config = dict(
    d_model=384,
    d_mlp=768,
    vocab_size=4096,
    beta1=0.95,
    dataset='wikipedia_en',
)
MLP neurons of a small language model. Each row is named by its layer, matrix (up: input weights) and neuron, and shows model dimensions 112-367. Each number is 500 + 40 x the weight over its row's rms, rounded and kept within 0 to 999. Numbers have three digits each.
Before each neuron's rows, "fires in" lists the words (lower case) most often at its 100 highest values on Wikipedia text that the model never trained on.

fires in: "japanese", "turkish", "czech", "chinese", "indian", "african"
L3.up107:520500507545502487433466531468529532444499650575447528539567534499452434550478483508524522451495566503480595468486534463544490514462516554570470560559505517539492564542410564526479502467518531567447507449427580567485579508480437433489552566434554493498519455543517513602452513454481531537521465528508466476509519513549543412488591541432463480531522560434519422474452496435447437486495490492470509471576402489461476529508551518455477503454534500417527492485449460473453421528534493530496473462416505493516529417502499500497477508595497545476447486479534515512472584456472478489459530486462526560483477462497598538499469478469489501503507520474454526485496549545474467515468523463454447469506510514519544475436456566524486483525524481506577469525477528511499460523496476

fires in: "have", "never", "has", "having", "later", "twice"
L2.up16:426508537547506508562510492456542490556441471510518524528464486485493517504552496518640498454576549512471484478538492480526478526504524532428532525475551495482464472450416495547502497580524476450528468531485470455485515494561524439537502544586443505506512453484560565556514510496546538539477555512549452376574469460463512539529485462475504424521524515484584530413494489488465484504491558498487551428524459439531477475457516492491545524566492537484522528454514492496503477401488476460497494562407540475527536464526514519514545542523492526493487615512518522475493496493568485477501483543447510505470489469548492462543433493466442579491458449454502412462509476444468540562558471583455450494444434470523433437434474534535504506517469503506467469570482455470490432550462561

fires in: "king", "prince", "duke", "duchy", "throne"
L5.up722:489434476556489491467470532496423481495493480434599560498463516480534518433480506485479484487456440496511506456509515488519538538500481526516445487531433505562562513494501474531537532501489495501512459456523506512570459539528483486496522460515505457520530466504473561424554497467497512526524476563513503458469495521472550538459518585499572518423567498533483436485500442476549538493450431488473519597510483477489564527524465460478524536537516440457519457472510489472410512473475448475531438529433520542475509521522532492497450482488603474516494533532466521434533460507492491534482538584474455417485499547512493469504501524507514537514494465482470446504590439588474510487458555461426505461489575495448451578397499531499460441450498508577460558459479512474426481506470472

fires in: "a", "on", "for", "was"
L11.up11:433479551493553496531477524454515536507533505476475525547465521501526518524535474541515474573480508473521445490476500507556402508483526473481506475535494561547496465496506484490465504491430479427520513539495391487443437484533590477562473465519473547508469536527487559540455448536431479491541570462493501544514513445460471434523552559525429505450546522475444490502526538565458461506671551516519538447409441457520545537465507468431531492565494532508453505536480537488481561443466498483462459503457481454488514545416446537498502425443514514563540479534465481503537501446548460491467517502460454473521457528492496487486535465563528524529523464467598507454444556497547504476472581516484478500486528526529414520535488473475548443463557524503559534466577419482527476521533527

fires in: "its", "s", "the", "their", "and", "itself"
L7.up57:503482482497426457547503541436513510552482466500532508480439429559486499491510458509489467463518449491532528451457531582569457517487462483499537481470525466583433544529548451473538565483555575483463474425467416501472503456514546511389501505524513463526540475487568488519451466528537539500500525528478553482545489442494448448488408498472481545493465458548500440522545491471533524482557536543517576461539564443518482542527442484517459504569585528510458497597502530455540462519419519458505512494496511502484518520453487542453513476551490474455518516502473543488497517491473530506420509448474466493482552495528513496547527449477495475503460404439465564425528531485519504502475542489470427492497479469533478474568450426511570440521525518526552488524461552506524499468455510

fires in: "since", "born", "of", "moved", "from", "retired"
L4.up497:520572470498553462550520487492479515452482531569504418498493494512513507464415590477516489499582523493461491498493586498504445505493470475479483434520575548505509458517535529448538499507462532523471468516500516508480520547503473480510472555508511433533455500504441534532509434500543537496481418511567483460529504533487491465434501516436506463494528553481534467501521492571480542424445489530483413581524532485509470548517580532480448461472534565549537446527467544492507397504516456517598497507472629536521551563545567477403503421529467504514556476515503586526458461551569528500414494425507498473412553522576480555486505527537519546525519510491506523491455401522570529470498508458454471455440530527506528507558509452514511520536425538503450497521511574496433548523412491

fires in: "only", "all", "al", "some", "already", "either"
L5.up679:464572497459541484464535517438495530540527452501465519550530497510506502583515498520478501495508478577437438460474509540479498463477513515467601508520439498454511504567500547459485496429506428547489504506548500589490529460490459504517494498465518489508506452521464503446513542492500514468463495474506533456520466554498431508464488508499531515505474486513482494527543503620514450449549448515445494473507504380585547496425495524488512469482548577506486489529496497505433604446491556555498480486484509522475451475532532489439516484493500441441550547418586469527521520445497481526522451509514517458547501472475534522516499458488568559447466495504542377452523487538468505511558549469517441468521530507464545500485446475586573563492492557502508517505483551447424519517484513

fires in: "new", "british", "female", "federal"
L2.up742:500492523426415490531526490511467562533539540512500404450548522611485553553469515522471515497589438465526554490501543487473478501477555482540428492546459547475465515496493528364518535505547501489583506562431493559450539492538522514489478529489483456447599530499583552542506522489482543490505457488449536464562523476616456473524526523518537533480488555518487516440505488452471502471489505532499496559430503459444472488510468497502489520494500480449480555457492484474410489529514506460493507517495492461480554540500518477504489531531504479543412510540528511452460472439541501519447481483458547504519538574513468448462498530507484533499541569430466475541465552509444492497520438448503522535457515527467498489485526517503481454553400497493499551535444538425497459511590492

fires in: "on", "perfect"
L7.up129:406555458518509542496471517504505577535443501478507579513492492559510515450514458498457519567493527503527487485512449474552501532483467530496471550506446464547476424488478466539436506498496483555455432463474447494482449525536527566595546472528500426509430453538453420481469454508519478578540553468497548453461488547453476567560551479550569447461518492477526548541521511451540507503448482554470497511486513537514535570491509513552507512506521501550511555411597499518542496562422513552546508551491539444485470526435492501487508506501496523480485545437461481494429516519482530494468546435516447505536562438530496503496453420516509461481510417436530460510486506437497511545531485556421489482508606472567531487566510527565512536488498474511561504541470479507515525464441480

fires in: "took", "take", "moved", "from", "takes", "taking"
L5.up268:499546481488501522495542516527516465512544512473520440520525471514540462494497523479554534402510499421509463510479421473537464564447479501520560509491545438488535529494512487543520427508447461492456522552496606534483469501507501468477465509506475593506416416492517480545496482467548569530520450456506560398445549461561527478477531493510539551519468545539573435560507427539461522519430440485500525494496561500448523453478557507514460499439444573456544478472460530541489444499499479497506451512534572544532518506501499562536472397516493420503577458550457495502480505560510531520449494436509537484494548513481431520435552487538532446509483496440469513539509429528549549520517462527521505501444502417464482572552496568479545400479515449533548545563533538495520480468530448

fires in: "a", "in", "as", "too"
L11.up193:459500500491653495551471541507436384520497515483485483551521461470466538489488498497535496581545486474556528500514458518567520372563530483486450519484484532507507493477572440543496468559492499497483554553438593509453502438516576508439474502525557430631530481506515464494520563503529486500506535445441492532506460495484565504457537436529511473509498488465503576512481468468459462547510470508519485501533535498581419561525545438524511457540524458445492529554550486490497557411567541445513458510504537481570482470470498530559477455464508469565451526464463484522500455550455530520437492496444494485563508510462487477500536453429563537501474442474421517517487497518482433460575522492523439508497535499475450504475517494508491480502535503548503535510495468425520471523458460

fires in: "the", "its"
L12.up443:493547529548472438578531489477566503513517444526483563453485478475498534479520410578560511451463490441477543466469452511523515497484431544518513500518468492515486545514511519516512532510516529526524469475557486488518485407528475450521556497402497553491535447546567451439405533460454480521514615483529514526526533492430453487542512541462530570441566421488515475477519422442589475543466548534503477449488498467530470456502486540439517470516498513534503523534528494519450551528484520542447551480445475496495496478549411499422507585516512595470464492484509506549507520469565488480531484494489534483508498505512519480542478486508536460494459493492474422532541580514533483542545560524497614468513467442522451491524516519583501515514618504476540468526519425481464527485477500

fires in: "as", "march", "june", "up", "april", "july"
L5.up285:520510519471553496463527551530475473473505492476474519468551531479504466502525559530462585541497524556529528468563463505486448566476473455506491468489499505548508558500421474520460558551437556525487552529491484431489516465498514425502490493506554457467517498527483476506450537533477479465518445550442537535510518495514443473516512444497492507500512502524535520516529515468461509530543495486495549561399514497460503444490548475578488542500426502481503540497417530497504510458544588514577554453468469483442512446495464500525523522484520501546487393507469484539511433508513492460495557537472497549406403437506488478493544609463490528514494581465494500498490511469506431422483473500543572483461532511507422329533451421556506581487505442568501483517573481556590542449490495

fires in: "and", "all"
L7.up563:446548504510465550535482442459490470496497475491488504522468550453455499474463468485474505508469456460506415445536426537505554483464559517504557497461434417472478556430463449469508488503494440488541482435522477482478500506513443540462540556478529492477516518546515497511477463486569500511511465468438513481561404533434490559427502472496462504455455418424498557553477498397526526467585520506538536531489495527498484481479512470567457526489503468574509518440483486508419519473464524494608482429534561483536449471578464481392496463509445535454498463485508524537427557538451476536494452461470540517435531529526526467523565581509493445446499492481456495554519542499517515564607503506498518450441414500495489536541494444468537513545485546471553501456501458569476460470468507

fires in: "of", "for", "on", "economic"
L5.up702:496518406458501552477495484530501462498539540401488500492449502512472514496498478589522500498529398521397540519514502524438535488453551444515533545514490468495524455557596482508564470514524533505514580484440448516472523480488442505501505446513561441460503457542544528489420453501471578545505603509455586442505487570502498446478442605432496508509528528467470541463489479491472542469388472514490485533464453463458509475482558542547584546480516568481456478535519469520476548481482556493519503495588487426482535527558455554561529491486476480480423536512463481433494469519495558516448528465484539528492543577503513499435514452517569547464553489486478530449499550513456483501477432481554504532490471520500515458468478524560559496607429488528528522526494481467514528472566432

fires in: "an", "animated"
L13.up424:404489510446524521541537503550487554556487472488500494397492477416565474501492464515500479476446536508513516563474563409416499497507559567416528532479497564530541475458566515501581456536489509500533568490528481579458530472448454598512501527547514478598554523533516483490480467495525475578511516472571481443546476556534465449504486523483549490570551475504455438517466585579473486498442535515560515462567500516493521544509436490525536512468568561536518483498549516494483432442521465426554491541408453528498507526534549501554518496451602470518463505441558591493524416555535472497451583541504472480445409468469501527472523492532527519584502478466426461480465547441502486545575541531513543528485483434458499476472419502497566494481498465442516537569477510489521533572512469

fires in: "had", "has", "have"
L11.up523:491544494521511476538523481457504494511547395521488515468533539540541551510573487496553519448446560449418428470510505458501442529555482427482560506458497445492453475509459530500488491533493544454506448515515475528549497502486463610548571599500541468499432443543494538480532514530595473508437525538501509454548516533516470440504445557508505487478492505440462486545537419518549482500454492474581481532506506485496524519504569544548511512511528500526455509538545532545493472464483475508447518554473523528444543459504515517490543515426503529497516499564521536472491561489513449541529474544464542553479439480521498580471515484453572469519452466532485421543575520482465537463572520460484513490473411460522489465573462570558556537436432509542520493490479429503486515544444537

fires in: "american", "turkish", "czech", "irish", "pacific"
L3.up239:509505576525487582431511516494485559449522503508515555485473504489440519465544447502464462542475499548474545503526602410527528457463416562468423428547429505598492553540456508498461490553502534538424536497488470537490577462415457498480513502444525550455554457531506487521468536523480502520504507440484455503556521504491514476459460548431456536482497537501484468505469460492503548503497465552491523487513432484485537499546512579472520443471594518492494531447449464515412432552534522489530490555483523495472512541460471521515495444547461532540587465533496495603490524480527499622465462504530522481528467515520538440376497443528550463533482555477466415499512473563485520514510435557461469515544432528526478439510492536500454465474465528508538503529477502507549469536501460

fires in: "had", "have", "having", "has"
L9.up408:537492596547521456486435446506450468476513455516480452525537436527482500536498532482495533454512494587510539501487500523486492530506465539384501478518462556452528456445543507456502460525496543537495541538471446499535596513542512520485589509492528447481440504528507519513497435580565418499526501521510536468465565515539520539502513481502501485542484553439467581434458540465505526545519453541499513426522479487539519500495515517437518521535401487540471513495498475547480530445518530514507487555467449567543507535493426548452560511461491477464524525460532551500535428528457494479422547509462527480517509454519560507482462478487485493483558453523515462557482464412477443456529513472516517434486451478474435459553552613536480432431466561514482455498522541521467565559468504

fires in: "award", "awards", "prize", "awarded", "czech"
L2.up181:482415547535492488518556519463493504436452527470389550444543531464482488511522522529471541499502489518484521457465484457482513507474481538552471519447490414547453551467513540531516542497513473503489476518452469461493520555565469558586446487420507510551464571474479604578464409490430549518430492525470428513494523596459541536475484506502541537520534472533475506486439537450523472464455456438436472526443475457525502484521506498482500462446491555578452517488527477420438453455549521498474561555528481490485493520522456493540518488440460464511475511512561518536530415446539514562561460542441466552480576516526464435532451537498446522464504529501542524447542407519568433590487580498530489468547502471490500507516534483513491495517560548428539378491445485484476496520471551

fires in: "of", "arkansas"
L7.up677:411559498573483451473485546461478475488562510502505466531517488452486486483533447521464546602464470489483466463568476491432487459598554498524513493468462554458573523479537542619529453501474488379460511525548550489560453556504529506477493572495491470465486491500466535479496498535542567487534549461497463551503501542467430484502492496441438433537443547530528483559441584482448471511486449486528541430545535510490481515507551566563479544527496428486516474512517514470520469512557513501530476491545490492550546466528496501437452447505542513426511462514509474546501481513506465498456506497451485489516528564500530476586492533484477478428504439486507502537450452540491483361509494534443517514564498462470482528547525548466517523513497530500452453500526475498541457495518558

fires in: "with", "to", "uses", "through", "via", "owns"
L5.up35:586450551510456462483564518437512473454482467506582522516463510466463477475539505479534552485497555489541517477581521546532538485474512471489484515513543512537418502474498469523500467522488486500459529538553481505505560510503461511434479539481459443537506517456537536432505491512530497459574488505486564472466535504516515536413476467492541465499525509471601456535468441554511395574559496458501545449431532509589544502496521509488524549496573524419471502559530503393506528544480482521549505462483454445598546476423445536529520497478510525426467415473472509473567451437512480491527537477578498546489487494471470480551450529516555527471478546481451521538531504494519494502500498550565463503532516470531495442460472511452443493527460457448609367500472479454528528471438493

fires in: "which", "country", "where", "location", "n"
L2.up700:450480517521475498584499433467411455477516551425535550463455512479514461530514502448424534565424464573501551476488569472475447493524453485461507497505544484494539506504464522546549475459506454491551503496513484463526433503473445523463434546491520529469496533491440523494471441558478509534566491478520513578455493467514515498500576537521539436531527427540462479484498598441482507477488469610552529454470474520543437540469539524436549541460508514527540528537479560458430447533523509575513525429490440615453501570534488533464499545510484520560535480426573515481485535523534482455502541461458495476511501527455520472546420525448440480467550488458484557454508475510481472499527467491463552494530536469571469489489442452504494463486460474519586421512453494521553496510539559

fires in: "these", "international", "special", "traditional", "individual", "american"
L2.up185:558435483480430537583441515533497511451525550574571519540544550594503449594499473571459498518531464532522438477590493545436589515491484459513497499473588549474577463524479510475504519445466459545490530499453469438514490429510430488435548506493488505480463474501535599462497493491545450545476560506470566509499511470555508490431508537511547521465506501493542472407467472515532420460435496494423551503488508530549493474476492547468482447533450506525499472530422466530467478510487528535509479478424548492474562478464498491493491507553493442469457507497501553550455488531432511481448485529487467544509519451511494508528506514558455516474473527474498565521564489499411533487525489494478513563524413516496501548441471527581512470500516522489554502571483433477528492488450496

fires in: "in", "an", "september"
L13.up592:502581521469536502536592534473542595516557519557535511534537576506455468495517451446547436487539493445433436476456518483471503500456467480465567503485471462467454495574587502543487482542416492526521492481516498454493573466531516463610529473522410464523494522469440429525432522499541490522490513515546502503512474480508476513551479510491568470507489506497464498501518453550493536476437607548560535532471532499510469520496524538523478521493548505491474458470485546478494520447518507520517481462503479572442500550514563475437506442453510438497399485416394428534511480507424527564498512444462543473509501466459493569499558465561450479483486509471502389498529553460388514502519512550526516483475411466497462524509500522500472533534472489503462519515483510451520494460477530

fires in: "one", "no", "on", "in"
L5.up410:480568458403559536536499478431545472529516521516491527499540496380506451560573482503495560491517518496563470463529507494494477459535475571442502512470514495450464461548406476478497533459539475466473502546491515565490404528461540548531469543522400458525523442503606490473462484477487459521454510514392536514539406556525532505483536500514510422518542429520476516492449525460426491458481467507559473520506509533547487585521556496519480532445457524517444473448525556523442516497529539490514429508547563528563608546488497542498508436585488485556464479475502477432452514445529510486517506494459511550458444512511536416536515434464523500545549493499567525440548515571428430517456503507426587486454478491504488513516468429546464482564521546521471504482526503553537479479465536

fires in: "years", "year", "life", "long", "longer", "backing"
L5.up758:564527568490537536522521496476476517503522479485403535542503488558603552475470532552551545497449554486612542443477538496546514442526483448546534458519497517470538522500566516505439561470524537619501488511452459507504519426475489482581534443491458490550529500495513533508492548491535544464525533388466511457486545430489474464486502518509462546530471496469454451513556485550498499543504452538520440445499530481509522508501506511515464506422572539551483489511510448473493534488489464477538486536538491467613491563465507444557498533444470522514482537417497421469543521468510464479460528492516496493395463487569488433435544452444478492439510473522421510487505564461493505516556501534477454525571570524557456539468450441454458561549519503546477443526498514451549472493553464

fires in: "of", "the", "and"
L9.up102:489463468550488460510529533524497496537532458457538515491471481513522472506519448483483493538533439504450470494537528496487531456519504502496441498471441492587510459531506434479445514560430490541547528563381474513507473440553514594476457423494518445479524521488437494469464480476441471477478467411472512499542508439524466498488500537485487553446521521409584544540462512506501536578504482501552484472412514483490535546488436493541463525551465550513556499469489435517516460577524603478520504473544513544503498438551478493540516571450554553524452531547490488486534488485496512500492422479532549534510556512567403457456526454495449482462476488515505523518434472569480524502467443498565475476506516503508427440540489562543530538503570509500448487502518466574486475485414486

fires in: "year", "prize", "week", "number", "awards"
L2.up756:636542572517516471519536519554507550512521513491542600459588527482491539559484470521498502519548479447487455493517513485483516456533460509591480505476539539496496422510457427499481553420487431475547444425480467486451570534488525482502503515503442498461461491488465495453444499466458488402494549471472447550447498411459525500446508511501519443471536484502446546483448532448549484512559479446448534521460481419525543475518566506455416477519483512454440498552542532518504477561506527464504430502482479518553484492463556547565511522457478411511516469490556462509482482529516553473472523479488518518435496460487444458515550497579512463544513586519543531533474520539544560502474490512499421572444501443494449551447549461511480563545504504496470406475537572478457484559444473

fires in: "during", "in", "at", "perfect", "per", "for"
L3.up650:530512461513486596504463551444506450481550468467538522469510570516520493480497505424490454460495520459474474491542523447503468431558477474399492489529413521517584541473530517488505550515520477463432433523426425508545482492434558539484432511470517542496529521507448477434513509493470416505501475473475570445507481573493449590547533544532493549483533491488513569429504448525435499467553518469479528464454521535505471514477578546567481488474611494514525523544499542595544518488493479491581484541463498495471495537512450502509512505514497533505485480460535603476541543506510468456471491462498409507485479535507514554571506488484493527442541432479518500465527542478476513437580539513502445534551492450499606480516546540448542589455527479507536513531492476588483429499461413

fires in: "years", "life", "north", "month", "southwest", "commercial"
L4.up668:495496528478489534454578424463490477494581477531526438476529514463524491519459502540520506475538423485513498459558554464443534486510434541557450480503515487517589463383527489463473536512480430447530483522484541478482517500411493436568438537559499456513536499572578478458490420508507502458493522486486460516501507581502531506540542484500474552507510529533513525464549502452525527543532490445533506468468563461522466453454454538584470497453554474513562443546502510431510499448470481485511452527542399498524506497515517526539462526510485524560524519481481445548565460483528463497479475450523548546512530485544461486450489526518548464566513510495474579477551480514537513515504532527460512508449534495472492441558484519527491458466547450473496468489483448439520537597497541

fires in: "world", "ground", "climate", "woodpecker", "wood"
L2.up490:501513504627551459529476562543492467515513570442446524567526517434522460493455518496588555417521516442497556449469407414459578469483556522448480429517518436518492493572470470508480540461521504540464544417486581466461526415507472520495580481521446442563477481526508487532529502485516467518578463484512540515463451468566499565536487481458539483525532443545456519506480435511429451543546461523574548522532473553431425513436450471473486517506465493440493543512510490539449469450450483518460477539522496546474478593524517460446450529514511484501500547531542508527527510532583515463438530521504453465468446494391499447460507471417512485528496566485478486568504444524483407521513507498440539451512485482517523501448485485452482470500512499534426535530501521511529495484514540

fires in: "years", "life", "century", "1990s", "war", "1980s"
L4.up268:516567517569504493475492441520521467501425451545567533482580485378489525510468522580461549498492458532453462488473561515543526503493481532441440489415595542474475498481478541479488505524550466463513463440441483540549467500483502574501478555455516476473462475519538427503430465537502519582496472444480483530577504465518489459415491486499487500542461536447571575459503398512532560483547456518487481503536477507515488476481491507388458553436453554514586483458539495494469470504545467451577441483497475499525497490478569465507534553474511500508487445470495528556553437499541491611451479481557495558508442487516541500535582475479522546516534519508492504540534490548504489527495435472487461559487548505513491489521499467470472512529562494529478492521474453485467540492433533

fires in: "of", "to", "da", "for"
L7.up253:443482442460500523469521497517491477493516479431499505532448509510547481478507496508489517490507467549455515508449459542501471541457499431443490483483501459506478440491527500530527517501501523534519522394557481468419520467533521554411560494555481472472464480556500558530525507514491532564536487513401516490532562480471563498493518570515535500518472526520472491526499506523422490522485514475408539543478497520520460548431495541558501518508476561450607518512497444496547454502509522460490427517543572462471566605490393504504506467464580460472468464486434486562495488434490413526481416508432509564456610515538543451478479511497459444449475541485478534563567468573478516498515542507471543620457454489515478513473520607489509490527493582554505469491464418564583474572543488

fires in: "a", "same", "maria"
L4.up115:488484486481501506432501505461529449529589478480454483501471438478552415485479473499528486504605489527559489466527489448545460507522474524484548562530400501505559539516457515415444447434543538512535516455497499511404503493452531509501562497437575523488489508454437481497549463413505589503527475520496461506592461533540524523514501601492491496484507542460533498499503572526525508437523465603538457536487492454472539546427457561418461580492439470416424528549466535434553507458511490465537504500473575516529558518491497503471492556449537499490493532438559471469498482516440526463505484492469432467507587464473493549437469465518539515461512503476509515491443526536471426445488579508525485507529478467569482543498455495531529459521484476456483500472476520544611428496542453

fires in: "a", "no", "action"
L5.up653:492541509479534542393484445472523506526518488534489498460476535475579447523510478427528517493475513525491529514520479565491475470607468497478538537515491435553493550431419427458496531509474526542494500531467530568458574395566495525520520483460452496530526457489453527482466483525514543566511540474507495502462422466438550535488546491555575539475431536517520545454497505487469472489521386564451520504419448422488464514475526540503475569512526555420528487524565462522537507463474472516502500499483512422504457575562448470432544499443536511501466509489478549467480496436383472529369576481557473538480495509473513467505530552513489547504477516467495508530435572539398547517495508511520440454503531518494553533465492482483456493538513503562465485545509519567482479535512444

fires in: "cup", "round", "series", "conference", "festival", "championship"
L2.up156:507478473473560476600449426491510577535500525457427519504490512496561574531459477602448495487457487523447542559525542518468512494500491479500531514505522491525526466504467572484417576477419552427519485503500530479506543535515560493502618505556525455543475432509456495540518472501441549528421492545508469489465452417512493579428518452501541500519547556530586436496467488477491428547495519521475479434542505524498488514494522473502492444476495449437507492559469464489461458474540457537477505492434487520482524585534501510543502494440490490459494598522533520457501542526530482435554489462430563475522505513492463495471459439535485453501523486589466475477526491505525533513450514529458486512449486565506524445406542523496546601460572444532544516422481527450504534430456506

fires in: "the", "by", "used", "an"
L9.up638:492479553463464479532432509441486551558447526529526550490502516510519519475458450498514508494528500482483460484530537426455573517481479523425472401508460543469528505426522473528462519470517602484489507522546462547487531480537442531679542544511500500444521547483567526482426502458527448534564453526522550449491478489494542541455460594495446567495571512504529498489565491445506524443512530491500507471491543456464504582458480554498525540535490443544454503485464444543498536423506458470449457468524522530489457426462443449526450436451471449473560448484385441474512543518500527635527518510546435513492492511525540566512545473476479495509432478461463457501447489553526464441479604509524548463527503448472493509517443542506501485434532503511559515497464474495526574495467493

fires in: "by", "through", "during", "to", "in", "on"
L7.up556:546569479480520430495471527423559456478447482526581456470533547520536458565474473464473556510498466428508521445506501519510568519484519477440475553543508499494521546461503508562442537528527574429478454488442429528580555461492520492461474465480524454462551518455559538504514509473428483475434557515482489454584558497499499511496536481475513540460522496478521510447446521578460491522548529547408527503474490509358534570468618486456433505485561492479532416509523525510519531474511528502467489463460471449393505530484434449523483555545437448529476446498461468527512519503511598490508429430491514495482507477526486472528550485536532442516475451502508535509504534512435532500458491468536564505461441460557565473538447524543442443509475514496475596544452499463531482543482454

fires in: "on", "over", "for", "only", "lawrence"
L7.up45:479556513508534524498441472438471517515554472512516501488610457508460460442541500465511488550538441474452425481560454504457505508492554523511507477588423486488548495439570467432443495474454430509521572475519513486477473452544541477557488543555505449519507518488539537495488450437448484472504493473495516457482488587528452519484545507465549518481484468461461518542427489547480419598486477521460465438447468503536485499484585544503526491510566518471491575479502546458439562520515513532570532521471554539542484563557577490502434541504480455547516492520577495521563471490472520539482535465449442445514461497495539444497516505597466509512466487521460466502548538526542522479488406519507529505485494514580507520558518481475483501487553524550477464525555470521480608484512415

fires in: "women", "children", "farmers", "scholars"
L2.up260:538507479441530494525591500474420490472501501509497465454522486471454514474480480493556480520467481484469486530501482489419488546498584468453473487575470495542490540382523437485438529443474571538464560471435517566516446560488479475576529392457439447474524558508567557452560545472504524531386522521578514448526566437510484487462472457454484512460502545520494519477465439515436460517492557447493489484480535468532485538526500511490483564507469529488472484533484461462518469508445465586521513512535477557553457529532539479503497525496438558447568513499472549509511509441515498531559530488414511488438446489523507482453475475471501539500460483463460511539515478529544587549576436467556533445528442468468494492487529481503485520529521429541506511514446500461555531452530493

fires in: "on", "he", "l", "a", "to"
L12.up280:509532495519520488481504452457547481507528543388531538507483521494509490466487508468539489577476477515552515453581569489470473516508474498481538570481488470504489428474501411500465481555436402562510475429439509438574523580504518535410483538582454507476499486530523520530491451548438535475506533537522570434509555493510426504535530475516501561555494531462520510499534563520517463536526548448510504444483440473577493514502503473488560498546579462432493475489498531458468574486531507490475467536445519432490471508438551463504485488390552448518464488578480548475484512412455532480497444473564471437491518522480451493502504485473494515541487562452514520450539442476483441520520454607482519584566444454544455470457515421496458478506569557503553479560547537511549506505550511

fires in: "after", "while", "began", "started", "in"
L7.up543:524475482521519406487505463521544459521500501483538520518521497522442495528456513521499572499535434527517531508540459518489564507478462488451526492610535513431531562484486529570537471484510506515497402464497475460432524543410596490523520446530516530526499506546522590575471453537533436502528557531444527514488567445496500515484556572482476446485515538538511405504487507439509505587460563408508442541498497454490473497394569541489553484564500519463526517487478526491492565581469565522438492559561470494465514574520526468491482452467534511513481433517499515490509527476454523465480494501468493505444495470481498464512568546555499525539476622557501415512537527510471520390539519553525509484502485481535549535540474522498546436473504538502460480517487532483471547556462547

fires in: "on", "nominations", "website", "nomination"
L2.up538:429552459510524501507480513521577432456449534473461498514596491562451477539525483453467583538474469477529507537485484434500487545511529528497504421497512452526489461488498518544523444549530531512507543492522482518474480420581573473469496509447513503521448482489469479533438508463447580596484563487487525378424473552446568488471507460461553546512489591441502501466512574515515520447532456437451452509541390492485453521481555491556473512522522451494508467454590543464497451476487521529432522468525565493542508604496508495446472534489598472474575480475462486536515466534451447462542471537496474471512427450508516432572457536503422489502555540546527499425526485514521529512490482515496525456516463562472466515496465473455560507499611467444474526534463485566494539541431537

fires in: "january", "june", "may", "november", "march", "july"
L3.up700:483522484441535574459534508435472545518434505519529505485485443495451465536588536534368533490564558521519486428515558502519569541525460445488419497478536451521476489457533469435449489579436535527524549436575568402521548484487548460557463516525504483413456543481447432537516462518533524523514465455454518544519530485459566514530486507517442500524498522525455435447547481443460517533509542557501571552502453436497480537499530461508522524459460460503477484492543496477533471581477501523602520499501538468538527406545502479482480550477565474487518531427536441515503515479561590523527502496532479531426530493490505483495485417467573439455477472540462467428507494504490455427503595422487493492559487464516489467430505505560511570471532529465545504502528536520550545506528531

fires in: "had", "having", "have", "has"
L4.up685:474485532606473515570469444443557558562434473491529479529508517524539511488499529533534551431501559505475501427574466490533537507442527507406516542510497469569494430415448520512466522506485473507504451501512547552620464497484516455483495477447453479536537493480471529502519506493495491529522488507533530560490467484558520521606537561475497462464477487453496552442478504548502549520553532463460511450463434533526508512444561513465562473483530417488440549498498464498464445489504523577530585531499474428533531557477538454576514596591520479496482507461490519522455574511486457516448489555462472458507416489461515543514533557444539474503485605573459499510501480478471492532614514521443450495409478534546614488520504548519494481508478533521514537523427526550511520524480468

fires in: "on", "final", "aon"
L3.up568:396438563551468533504480499542545573464443532447551566515474540462506483458503494502494485472549459500459530530479505532492502462525499420466496452495540403523482457474455420450484495482505501543506504501475564530439578534469519487386598469497490469503462536473474474518587506462445516566490475498515501443469464498510510548543528480505490474446537511442456532549474481476557476449589497530449554445547518479451528565536507520515492469488528581550555468465463495556483465429531463503541515515511556499509508522545526477496518487538507506536521480479453537462521498392478485533500418444567510552528479582491533489561421428535506430528542487518443563548500566479522521560564409514479507506456519581530508482448564466448480426542583524510429563456536494439479529558416532